Weights of a small GPT-style language model, trained from scratch on English Wikipedia: 13 layers, LayerNorm before each block.
MLP neurons of a small language model. Each row is named by its layer, matrix (up: input weights) and neuron, and shows model dimensions 128-255. Each number is 128 + 32 x the weight over its row's rms, rounded and kept within 0 to 255.
After each neuron's rows, "fires on" lists the tokens most often at its 100 highest values on Wikipedia text that the model never trained on; "fires after" lists the tokens most often just before its 100 highest values on Wikipedia text that the model never trained on.

L3.up282 [ 98  92  96  92 168 187 157 182 142 138 139 166 165  93 153 224  74 127 118  77 118 111  73 156 158 126 130 196 118 103  41 167 135 130 143 106 115 113 167 128  87 140 107 140 143 131 173  55 148 125  77 121 151 102 128 105 123 207 145 122 141 156 140 128  77  99 104 150 151 121  93 155 119 101 173 136 126  76 134 107 176 185 120 196 124  93 141 127 115  89 148 138 163 146 161 159 201 142  78  84  97 166 113  94 108 117 154 119 130  69  76 131 130 166 127 162  81 139 123 158 125 121 156 149 156 214  86 142]
fires on: "ent", "it", "el", "3"
fires after: "t", ",", "Q", " in", ".", " F"

L9.up639 [161  95 125 135 113 159  93  93 115  82 125 136 120 138  91  77 197 131  88 112 105 142 165 152  74 155 140 128  66  96 107  93 157 161 139 151 112  96 155 102  91  90  97 113  91 170 135  68 110 121 143 142 138 132 196 110 110 116 120 179 138 129 111 149 128 149  96 164 135 147 109  91 161 178 172  92  83 103 150 149 147 191 121 138  82 149 116 123  86  73 155 124 112 159 139  85 112 127  43 125 109 162  79  90 179  68 106 170 164 102 112 193 104 117 145 143 119  58 119  99 139 157 141 137  58 127  95 112]
fires on: "ar", "i", "c", "er", "on", "es"
fires after: "u", "an", "b", "m", "on"

L2.up188 [130 157 122 137 105 142 150 161  85 115 136 102 163  86  61 107 132 150 139 180 144 108 118 163 145 137 103 131 136  67  91  85  88 139 114 153 123 131 130 104 229 119 146 117 179 138 125 157 191  92  95 121 109 151 157 145 106 104  63 141 140 151 164 105 122  91 104 163 123 145 180 138 180  64 110 131 119 148 113 129 113 150 149 145  72 137 208 110 162 115 105  85  88  96 161  99 143 165 137 189  90 151 127 112 144 174 128 117 150 100 105 161 148 113 145 132 124 112  74 109 214 164 133 130 159 176 113  89]
fires on: "P", "p", "et", "ed", "ag", "g"
fires after: "\n", " (", "-", "==", "\"", "er"

L2.up596 [138 141 150  80 104 136  46 155 112 133 128  68 151  84 157 103 179 161 119 153 128 101 159 127 152 149 185 151 135 144 148 124 112 163 127 145  86  74 105 128 198 132 120 139 118 134 162 155  62 135 124 129 114 180 153 108 127 119  96 181 122 190 155 165 103  66 176 125  30 139 159 137 123 129 137  51 158 118 145 132  83  54 180 127 112 100 126 107 122 136 165 108  72  98  81 236 117 171 135 150 145 144 128  89 111  79 167 115 152 130  98 106 178 113 139 190  81 135 119 104 126  97 110  92 128 134 129 102]
fires on: "s", "t", "c", "g", "er", "el"
fires after: "er", "d", "in", "o", "-"

L9.up693 [122 116  97 195 174  89  89 147 162  97 134 183 157  96 147 126 215 126 119 124 100 163 179 144 127  97 120 143 108  92 125  73 134 117 121 102 154 114 152 154 157 179 110 103 161 149  91 125 154  66 178 171 127 140  90 159  87  80 114 143  93 111 124 175  91  99 106  73 161 138  27 113 147 103 142 136 104  93 116  73 127 171 106 117 125 110 112 140 139 147 125 113 112 146  62 164 131 147 149 129 154 151 131 172 142  75 153 108 148 171 106 158 133 143 131  78 131 171  94  88 138 128  79 129 137 155 145 118]
fires on: "ot", "ist", "g", "t"
fires after: " n", "l", "n", "es", "on", " "

L2.up219 [120  83 167 141 148 110 120 134 113 130 143 132  92 160 162 127 119 140 103 132 130 141  70 123  86 122 157 126 130 140 146  65 177 120 100 220  88 151 113 104 117 118  68 180 120 103  82 145 161 119 105 153 161 152 110 147 193  84 146  73 147 124 157 218 160 134  76  82 136  69 118 177  91 116  59 128 144 102 124  88 108 179 141  48 120 132 162 121  57 105 119  82  96 113 107 115 110 126 151  92 145 160 105 141 105 116 109 147 107 155  98 123 119 124 124 144 136 150  85 106 131 139 139 174 159 149 169 130]
fires on: "e", "ar", "iv", "i", "as"
fires after: " G", " g", "or", "g", "en"

L2.up417 [105  94 159 139 173 123 152 114 141 117 135  98 168 122 101 130 209 119 139 171  49 136 154 117  78  85 124 148 117 181 138 117 157 174 144 118 131  85 136 134 117 173 110 151 134 119 170  54  67 139 127  93 166 151 113 103 128 167 126  96 124  94 134 104 105 103 161  85 118 107  67 152  98 123 165 154  96  92 100 152 140 116 162  86 243 131 150  90 177  88 146  82 116  88 138 149 148 194 103 175 108 169 114 106 158 118 123 151 127  79 124 137 158 106  91 109 107 165 154 114 123 107  70 149  83 102  56 133]
fires on: "g", "i", "a", "h", "ag"
fires after: " a", "u", " A", "en", "an", "s"

L3.up557 [141 154 152 115 110 149 174 118 123 126 132 210 141 187 130  90 149 100 146 134 116 135 147  46 152  96 127 135 107  96 134  60  68 118  32  39 175  98 150 146 184 119  99 144 129 158 138 106 166 180 170 121 160 102  59 108 107 133 103 101 109 144 120 124 141 103 181 126  82 113 117 176 123 149  75  80 155 147 120 135 143 137 100 148 132 103 187 126  72 136 103 161  74 134  83 102 125  98 181  88 133  97 149 220 133 154 119  37 110 138  82  91 111 166 161 163 149 184 162  89 127 119 123 148 111 166 101  97]
fires on: "==", "us", "om", "el", "it", "et"
fires after: "\n", "st", " w", " R"

L2.up715 [ 75 136 151 118 114 158 145 158 149 168 135 110 163 118  77  97 137  92 161 128 163 174 126  86 153 142 116 105 154 107  15 217 122 131 140 141 108 141 163 134  90 159 125 133  90 113 153 163 155 113 125 132  35 197 139 118 130 118 135 134 126 158 122 151  84 119 145 114 141 167 133 121 113  86 104 151 131  93 147 130  81 132 143 174 166 164 139 124 205 121 105 114  84 139 172 116 167  99 124 189 179 178  71 108 193  98  79 164 169 152 109 116 158  64 137 163 121  84 116  84 126 162 146 136 150 113 118 160]
fires on: "d", "c", "h", "a", "al", "l"
fires after: "-", "al", " (", "\""

L3.up476 [102 134 117 175 160 105 185 104  67  58  81  68  68 126  62 131 173 102 109 160 123 157 114 115  94 139 137 119 117 137 137 136 165 110 132 181 165  96  79  75 166 143 165 108 156 177  96 149 141  93  86 111 144 127  80 148 169 109 141  92 104 137 137 133 132 131 149  64 102 170 149 182 141 102 122  50 140 114 152 135 148 127 128 128 111  88 148  96 144 130  99 167 182 143  88 133 179 184 141 145  98 166  89 145 101  71 105 174  60 129  91 107 120 172  94 154 132 110 121 104 120 148 195 193 121 121 122  99]
fires on: "th", "d", "h", "le", "nd"
fires after: "ou", "ar", "ig", "o"

L3.up3 [104  77 103 114 117 188 133  80 153 119  48 123 105 127 161 138 142  98 152 159 156 140 163 159 164 181 168 140 140 208  89 157 205 137 168 179  93 141 178 134 108 140 135  92 153 127 160 130 154 176 143 114  73 120 166 164 175 105 173 136 153 132 122 104 111 174  95 147  72 109 127 118 177 113 138  90 139  84  99  93 169 228 145 142  90  93 125 147 142 129  77 133 162 145 137  67 146 137  97 147  97 147 116  72 132 119 181  98 167  89 119 130 142 110 126  84 101 120  97 138 174 153 170 159 116 113 126  95]
fires on: "im", "ay", "ad", "un", "id", "f"
fires after: " ", " d", "he"

L2.up17 [ 94 106 108 140 132 115 140 141 137 102 161 141 101 121 189 162 171 155 158  96 189 144 185 143 111 172 140 143 169  94  66 191 146  90 143 198 168  90 100 145 144 102 100  83 104 115  75 133 180 102 116 123 103  93  76 125 129 123 114  86  99 160 101 153 170 144 132 115 133 164 160 118 120  71  84 149 121 201 129  99 142 120 124 119  94 115 135  74 121 126 138 167 176 137  35 181 193 133  23  99  80 156  82 171 123 140  76 192 151 141  95  83 191 126 112 147  92 160 114 105 113 138 141 114 134 101 105 160]
fires on: "el", "nd", "h", "iv", "th"
fires after: "ou", "i", " f", " F", "at", "r"

L7.up138 [110 149 184  89 154 126 125  81  95 110 117 156 117 119 122 159  92 107  72  62  78  99  99 166  76  96 120 143  83 147 126 126 165 133 120 136  82 111 146 135 115  84 157  95 123 119 158 174 108 102 103 108 120 147 115 133 130 138 247  64 164 129 185 197 103  74 182 106 160 147 144 107  76 157 177 140  70 127 101 115 178 131 198  82 108 125 204 122 146  89 110 131 157 110 122 134 140 153 120 134 207 124 105 137 106  84 104 120  88 100 113 103 178 125 152 153  56 150 138 131 156 176 165 123 109 115 146 190]
fires on: "ar", "er", "f", "en", "s"
fires after: "e", "ay", "it", "i", "es"

L2.up612 [106 108 167 178 133 130 114 132 143  84 109 126 120  96 185 184 149  96 165 197 106 173 135 108 128  55 138 151 132 171 156 122 173 117 109  73 121 158 139 114 122 113 126 123  83 127 102  95 113  70 121 157  94 140 145 170 175 101 129 133 173 163  99 136 116 113 154  81  95 116  97 114 121 120 212 132 151 124 128 142  56 126 122 135 114  84  95  65 168 126 112 131 139 144 171 131 127 172 110 146 100  81  85 125 110 169 114 120 147 132 126  84 117 150 134 167 102  93 159 129 140 154 120 164 145 116 108  80]
fires on: "iv", "il", "e", "s", "ter"
fires after: " f", " R", " r", "an", "f"

L8.up161 [125 172 167 108  81 149  81 117 145 134 139 140 176  99 104 148 107 133 145 159 121 135 135  97  78 112 150  88 134 112 125 130 117 123 133 128 140 130 116 102 193 122 104  54  97 164 115 105 114  82 120  88 139 114 153 164 144 130 115 127 129 198  95 106 115  69 104 233 123 133 156  94 139 109  49 155 157 160 154 140 148 131 121 151 138  88  97 117 134 122 118  83 182 150 215 129 121 116  89 151  90 120 149 160  96 119 108 113 125 100  67 173  86 181  97 130 166 151 120  91 181 177  76 179 165 152  98 112]
fires on: "0", "id", "es", "2", "d", "ir"
fires after: "2", " f", "i", "es", "0", " "

L7.up464 [122 155 168 126 134 130 111 116 144 133 139 181 129  88 110 116 142  98 165  60 134 115 118  65 146  68 150  97 102 170  84  86 116 156 136 129 137 122  80 128 155 122 120  92 101 107 131 182 162 130 129 175 152 120 100 123 126 132 184 106 137 122 122  77 149 158 108 141 152 179 116 127 106 104 115 127 139  62 153 160 123 111 185 115 157 119 153 151 204 131 116 177 171 115 132 133 135 126 167 122 148 168  64 126 126 120 115 153 101 154 107 114  91 114 194  94 144 118 178 127 181 123  53 145  56 145  82  94]
fires on: "st", "ur", "er", "i", "at", "y"
fires after: "y", " d", " in", "ed", "D", "o"

L8.up450 [150 129 123 128 162 150 137 147 130 123 124 174 142  98 184 122 169  81 162 144  88 121 141 158 110 156 124 133  98 111  56 130 131 149  71 166 121 136 124 114 112 153 134 100 181 164 117 109 115 182  78 192 132 148 132 167 121 127 100 120  60  95 126 161 127 159 180 139 107 115  52 143 223 129  66 115 127 134 118 110 180 150  90 119 118 117  49 134 110 110 153 160 128  99 157 146  91  68  76 117 131 128 112 153 197 140 109 122  91 160  76 140 200 103  94  22 157  79 127 123 128 156  57 188 106  93 158 110]
fires on: "he", "e", "z", "er"
fires after: "t", " s", "on", "id"

L3.up198 [ 57 151 106 136 103 132 182 143 169  99 104 119 200 148 189 149 123 110 163 166  94 129  96 102 141  69 165 139 116 158 102 148 163 103 173 140 121 155 150 151 163  69 160  98  62 148  98 139  89 131 161 164 136 137 103  75 109 176 115 127  99  97  98 120 167  90 166 172 100  95 141 121  88 127 156 124 134 165 157 131 102  99  93 120 179 152 107 126 152 100 106 182 121 178 155 170 125 153 181 173 132 121 166 104  99 104 176 115 192 154 140 113 176 172  98 141 161 142  99 168 120 151 115 100 161 158 149 129]
fires on: "st", "l", "o", "m"
fires after: "on", " f", " n", " in", " s", "-"

L2.up558 [ 86  93 145 103 157  90 154 179 179  81  98 133 130 167  96  99 119 122 149 103  79 140 161  75 112  62 128 128 157 158  73 136 152 125 144 150 127 171  79  61  93 126 104 123  75 139 132  86 162 118 126 158 170 156 177 186 161 144 142 162  42 102 106 134 119 120 123 111 143  59 147  84 108 218  81 132 151 144 168 159 152 131 115 116 140 101 155 180 170 113 121 169 130 139 128 119 138 158 107  85 138 133 156  95 122 148  99 147  89 115 112 148 186 113 172 105  70 128  82 111 162  85 126 162 169 104 179 177]
fires on: "st", "d"
fires after: "on", " in", "n", "-", "er"

L3.up114 [157 118 112 150 113 179 165 123 128  91 110  92 112 110 119 132 114 102  68  81 153  73 115 105 109 154 138 110 139 138 111 168 135 157 161 130 117  72 139 109 138 106 145 122 149 161 140 107 162 141  86 110 191 132 124 146  85 176 177 100 144 173 129 114 118  75  84  91  72 129 156  83 162 181 132 111 104 108 170 210 118  54  75  83 117 151 119 133 136 114 144 104 129 122 161 144  87 113  80  77 199 150 113 101  77  99 109 165 122 134 112  89 159 178  96 104  80 102 137 120 154 118 136 138 146  98 133 158]
fires on: "er", "ro", "p", "an", "and", "g"
fires after: "il", "v", "a", "i", "r", "u"

L9.up210 [152 166 162 144 196 126  73 158 123 109 112 101 130 110 101 111 129 125 114 119 100 202 181 152 160  40 119 167 166 127 126  95 147 105 115 148  86 199 210  98 129 110 138 183 125 134 134 171 147 153 136 102 165 149 175 132  83  78 115 138 102 146 164 157 131 177 117  70 108 107  98 130 177 140 130 145 146  59 109 130 110 162 141 138 118  91 144  98  73 113 122  78 125 104 140  97 130  75 125 149 154 184 118 158 165 150  90 106  98 126  86  96 103 151 125 128  66 169  95  81 139 102 166 135 127 184 103  72]
fires on: "o", "al", "v", "i", "\n", "il"
fires after: "o", "ct", "er", "c", "u", "\n"

L10.up136 [ 91 111  99 133 161  92 124  80 162 121 140 136 128 168 120 124 162  67 109  95 186  15 112 120 104 133 133 176 133 153  90 157  94 113  95 146 119  90 118 169 115 135 124 144  92 149  81 120  93 123 163 132 151 122 136 199 154 107 105 133 130 134  98 133  75 123 125 137 104 143 142  89 105 125 174 142 114 197 112 138 142 132  93 130 174  82 176 118 104 132 133  38 128  96 224 110 122 134 108 158  89 127 126 142 169 129 119 123 149 101 100 189 141 205  98 144 142 176  51  93 144 155  96 193 112  82  89  69]
fires on: "1", "s", "0", "es", " in", "us"
fires after: " ", "o", "2", " A", "an"

L3.up491 [ 96  84 124 155 166 135 210 137 125 136 147 126 122 159 153 149 111 115 155 110 197 154 103 200 115 147 144 175 163 119  50 132 118 155 119  66  50 120 132 106 142 127 122  95 173 137 110 124 165 124  92 147 191  81 105 119 165 133 153  75 129  85 139 137  84 127  99 101  75 103 122 164 113 147 141 114 141 125 185 111 150  92 111 141 139 153 184  77 122 137 132 122 129 129 142 114 104 109  89 116 112 104 105 140  73  58  70 151 138 142  60  55 181 151 143 114 113 131 150 115 153 147 134 151 109 153 216 139]
fires on: "g", "s", "ac", "ad", "h", "f"
fires after: "r", "en", "a", "h", "u", "ig"

L8.up268 [122  83 174 105 103 163  98 211 207 100 172 107 150 154 113 155  76 195 152 122 129 115  89  98 144 137 142 140 131 140 135 168  91  84 139 132 140  86 101 165 198 110 136 133 124 115 117 124 141 182 169 143 130  85 169 112 111 162 151 124 128 123 154 126  72 129 135 157 120 150 137 100 126 131 153 150  92  81 140 138  64 149  77 179 123 127 140  72 139 166 102 112  67 129 102  88 140 155 103 121 151 151  96 183 159 116 185 134 171 124 145 120 169 203  83 100 169 108 113 106 131 155 100 123 153 164 127 118]
fires on: "g", "t", "d", "u"
fires after: "u", "t", "q", "g", "Q"

L2.up255 [126 134 137  52  68 137  97 131 147 125 105 106 123 165 136 121 148  95  54 114 167  95 155 120 141 158 179 154 153 156 186 172 112 184 109 127 135 133 131  97 102  60  77 117 106 175 100 149 142 170  87 113 151 168 144 106  90 134  87 175 117 139 199 111  96 105 118 154  88 123 121 100 138 165 117  88 133 145 134 116 136 119 141 165 119 123  98 126  67 120  87  95 120 135 104  88 147 105 163 138 181 161 130 148 156 190 141 156 182 162  59 161 145 156 163 176 107 128 110 160 150 137 116 164 182 141 124 101]
fires on: "er", "t", "s"
fires after: "i", "p", "ur", "o", "m", "K"

L2.up608 [131  99 144 175 118 101 113 142  82 122 176  97 110  79 115 136 198  89 126 104  85 168 168 172 140 222 111 103 143 118 113  47 164 102 169 116 149 212 131  59 170 124  76  70 128  90  93 116  86 123 134 136  88 233 124 155  71 150 139 178 111  98 149 163 132 114 124 124 136 149  84 120 141 166 145 144 147  98 155 160 200 119  95 126 114 121 101  97 132 123 101 133 116 186 165 140 111  84 122 109 157 144 110 138 148 127 114  96 166 128  81 122 179 155 178 138 127 103 133 142 180 104 111 107 134  59 113 123]
fires on: "g", "c", "e"
fires after: "en", "on", "at"

L8.up138 [112 107 177 157  55 125 140 142 110  53 161 140  94 126 154 152  50  89 141 175 110 169 179 128  86 106 145 156 114  97  99 114 214 116 194 171 128 124  83  75  94 107  89 122 127 188 126 140 115 126 132 132 190 144 168  97 128 123 102  92  76 113  84 135  64 210  53  85 144 152 139 116 170 137 129 125 178 135 137  84 165 128 107  92 142 103 117 148 134 101 191 111  54 128 173 123 160 114  72 141 128 118 132 105 132 108 138  99 116 134 110 186 125 132 123  80 141  99 150 121 168 148 113 118 108 136  93 116]
fires on: "st", "as", "ac", "es", "e", "g"
fires after: "c", "u", " b", "le", "e"

L2.up229 [ 69 183 121 101  86 154 108 133 105 121 144 112 155 154  93  96 180 114 140 158 138 180 131 139  99 142  88 122 181 167  82 174 159 131 193 104  90  70 128 139 129 179 118 121 170 140  63 132 155 139 132  83  94 191 154 126 113 107 158 107 116 132  86 171 175  85 158  54 111 160 137 135 115  97 116 136 115 144 175 133 138 148 181  94 107 165 183 100 140 102  74 159  89 138 111 107  59  95 150  71 134 152  91 137 104 178  85 150 181 162 147 107 228 116 120 133 156 139 127 109 157 121 152 142 150 171 135 135]
fires on: "s", "c", "a", "ag", "p"
fires after: " (", "\"", "-", " "

L3.up435 [111 156 135 125 132  68 138 115  71 166 116 119 163 171 117  64 185  86 120  98 144 100 136 165 137  99 125 107 126 167 112 126 138 146 127 123 138 101 132 116  96  81 131  79 138 165 123 152 123 133 166 113 195 134 168 187 126 133 114 146 163 119 151 116 148 120 123  94 181 129 153 127 107 100 162  74 121 103 131 149 120 110 192 181 120 161 189 140 162 134 159 120 178 147 175 188 146 166 156 142 176 188 112 167 136  72  92 120 141 100 187 145  68 155 123  84 231  99 147 151 136 145  91 126 143 186 112 143]
fires on: "v", "is", "al", "w", "ur", "y"
fires after: "o", " W", " to", " B", "ou", "D"

L2.up727 [ 55 133 125 138 131 124 118  93 144 121  60 170  91 120 168 102 109 124 120  98 172 155 109 115 169 118 140 135 147 107 193  99 139 149  94 176 126 167 112 113 198 133  90 126 163 182  96 129 183 127  93 119 173 107 143 163 100 105  95  94 119 142 157 130  93 134  75 101 114 106  83 128 136 106  58 136 187 113 122 146 170 164 176  94 137  65 182  82 120  91 174 146 175  81 150 135 162  94 156 125 169 149 154 142 119 139 166 152 140 157 113 133 128 138  35 113  98 135  92 124  94 109  88 160 103  99 126  84]
fires on: "ay", "as", "ar", "im"
fires after: " d", " b", " g", " B", " G", "o"

L2.up408 [154 107 120 134  85 121 128 193 155 182  81 114  87 122 120 178 141 100 139 192 139 180 126 151  69  79 110  91 166  85 126  89 167 107 125 160 129 128  98 175 126 119  94 111 153 122  80 101 134  61  58 168  88 133 175 109 103  92  89 124 151 191 122  76 161 160 143 120 111 103  72 158 151 174 166 103  97  82 159 147 118 106  74 122 130 120 160  62 134 145 145 152 146 114 163 155 177 135 126 117  84 133  83 111  60 123  78 117 122 117 143 172 185 145 124 178 137 162 134 146 153  91  94 135 166 100 114 137]
fires on: "e", "s", "as", "an", "ou", "ed"
fires after: "ar", " p", "an", " T", " r", " t"

L8.up523 [132 103 111 115 116 154  86 169  97 213  93  50  66 112 170  98 137 102 112 158  91 139  71  93  97 151 167  84 126 112 143 119 131  98 148 146 127  83  97 192 160 204 104 106  96 120 108 168  82 125 113 142 163  79 107 142 126 143 107 125  91 109  52 110 135 163 127  87 122 117 167 129  94  32 105 132 125 194 137 158 158 163 164 124 142 116 131  60 151 151 161 157 130 115 180 141 248 130 119 116 133 158 142 128 102 123  86 128 135 132  72 129 112 116  82 125  87  87 156 127 144 171 155 192 160 163  83  92]
fires on: "m", "n", "Y", "b", "s"
fires after: " A", " a", " (", " ", "A", "O"

L3.up767 [171 137 136 115 132 116 131 143 180 107 196 122 142 127 138 130  74  98 190  93 120 209  84 105 146 134 141 132 125  97  93 145 154 110 138  96 125 106 132 102 179  87 109 150 177  80 149 128 175 178 111 145 117 154 166 150 164 119 105 163 127 130 149 143 111 142 131  86  75 174 128 110 147 162 104 152 137  58  60 166 117 104 129 115 174  89 142  50 120  77 153 123  94  87  75 146 149 118  74 136 133 187 113  73  78  93 107 164 131 114  77 146 106 225 153 164 117 133 173 143 151 142 123 176 125 167  96 166]
fires on: "em", "d", "ou", "s", "a"
fires after: "u", "t", " M", " m", "et"

L3.up349 [111 136 111 102 118 148 130 145 136 137  90 101 159 129 147  82 140 105 187 108  84  94 102  97 121  67 156 199  67 144  88 139  98 164 127 143 118 138 133 115 132 110  57  47 139 145 126 140 119 150 177 127 140 191 175 124 106  80 140 127 162 105 174 118  93 144 135 155 143 119  88  92 123 141 132  57 125 104  70 120  95 120 126 189 176 144 207 173 169 105 118 145 118 170 155 132 141 113  95 132  83 179 136 116 113  80 104  81 150 129 133 178 121 124 195 101 117 101 126 119 161 150 113 104  51 139 127 168]
fires on: "ur", "o", "v", "id", "em"
fires after: " d", " D", "D", " N", "o", " p"

L7.up338 [127 121 180 118 142 197 135  95 122  71 129 113 153  50 108 139 157  73 126 174 117 102 172 174 123 172  88 107 151 132 152 124 177  40 132 160 147 122 193  85 136 173 126 100 145 113 149 173 135 108 102  74 172 133 175 125 129 119 143 121 118 119 161  98 103 108 142 135 173 128 175 107 130 111 143 124 164 116 109 141 108 152 162 158 124 111 182 139 116 128 103 162 117 138 131 110 106 133 109 118 149 146 108  96 124 118 135 101 133 184 140 129 126 160  84 164 168 133 142 125 149 150 111 157  99 111  97 128]
fires on: "d", "h", ",", "t", "en", "e"
fires after: "ol", "s", "r", "c", "al", "a"

L2.up505 [110  72 146 140 153 117 118 165 105 102 158 131 126 124 131 131  79 141 166 175 116  61 106 123 123 122 146  73  46 148 164  82 196  92 156 125 141 122 173 140 139 115 102  82 120 151  74  62 148 149 158 123 154 115 152 167 146 132 144 125 148 118 104 117  81 112 113 111 116 192 102 128  65 111  43 130 115 130 110 121 122 170 125  89 156 143 118 123  80 108  76 142 164 129 188 161 169 121 157 127 138 149 121 123  58 170 142 122 105 124 133 132 112  84 124  74  96 121 160  68 180 117 165 154 134 167  87 114]
fires on: "g", "m", "as"
fires after: " a", " A", " c", "A", "l"

L2.up385 [115 112  98 160  89 113 124 145 144 184 115  85 153 150 113 151 189 151  84 106 109 172 157 129 132  69 177 162 139 105  98 129 162  92 213  84 115 162 150 146 148 118  88 169 142 195 131 108  83 159 199 144 100  75 124  97 110 133  88 182 179 122 163 131 118  49 173 148  71 130 166 146  74 165 145 122 158 156 103 158 139  95 215 123 135 113  69  79 125 161 151 159 108 148 176 171  79 128 119 124  83 144 144  96  90 145 113 110 167 126 103  82 205 134 135 100 155 165 131  87 131 102 180 143 109  76 100 156]
fires on: "ow", "s", "ion", "u", "es", "st"
fires after: "it", " p", "t", " P", " h", " T"

L3.up138 [ 87 190 133 124  97 123 151 108 158 121 109 128 157 153 132 149 115 161 163 168 139 153 130 122 137 120  96 110 175 149  94 118 122 145 119 180  57  86 135  91  72 179 134 139 117 105 160  89 137 207 100 170 149  95 127 167 158 117 100 124  65 111 141 145 117 157 142 118 104 115 158 128  74 128  56 116  99  93 141 114 154 102  94 123 138 128  95 127 137 102  99  98 139 195 127 149 114 156 123 124 174  54  91 100 151 227 146 159 139 119 104 123 117 129 163 161 129 147 108 111 139 168 105 167 160 173 149 108]
fires on: "p", "f", "is", "l", "t", "un"
fires after: "er", " in", "n", "r"

L2.up141 [122 182 100 117  86 141 152 123 101  98 100 109 161 131 102 130 141 102 108 113 171 160 111 144 166 141 189 152 110 115  60 132 161  94 145 121 132 155 124 145 126 135 112 117 189 119  94 127 129 104 108  76  99 159 179 149 113  74 158  94 114 157 133 131 163 126 121 114 146 142 129 108 118 115 100 118  59 157 177 139 144 114 158 121 123 175 187 108 154 143 141 168 116  88 189 159 144  62 139 172  90 149 137 119 122 111  98 131 108 138 145 111 187 100 155 165 128  44 177  99 164  77 149 149 124 164  84  76]
fires on: "g", "p"
fires after: "an", " (", "un", "\"", "-", "ou"

L2.up483 [119 142 122 114 110 142 160 154 105 109  94 144 181 115 131 145  86 153 170 120 114 174  84 124 164  92 169  89 140 118 134 115 144 107 227 140 120 153 126 148  65 127 158 181 114  75 103 142 186 157  66 126  91 188 132 145 128  85 118 143 107 120 177 183 119  54 115 161  88 179 138 130 144  86  60 149 131 121 153 157  92 126 147 162  79  95  93 130 108 122 153 150 145 104 127 124 131 118  72 185 108  69  94 161 175 141 104 130 126 146  80  60 178 100  83 128 142 114 116 146 109 136 132 137 121 125 124 138]
fires on: "b", "p", "m", "ch", "h"
fires after: " (", "-", "\"", "/"

L9.up88 [ 84  54  96 109 154 142 141 103 140 120  93 128 166 163 128 125 195  99 145 118  47 120 112 117 119 119 162  85 123 138 149 104 112 124 138 124 179 156 117 127 152 137 141 158 156 143 155 128 154 101 208 165 161 167 116  93 116 120 128 145 140 133 133 124 105 102 135 149 104 132 161 135 116 143 102 159 107  88 186 117 134 150 138 132 157 143  96 150 147 119  84  68 110 129 108 149 153 121 105 132  94 145 127 116 125 185 197 143 184 154  63 165 202  97 129 108 163 124  95 115 194  84 137 204  59  94 130 109]
fires on: "p", "th", "v", "u", "es", "h"
fires after: " A", "a", " a", "an", " S"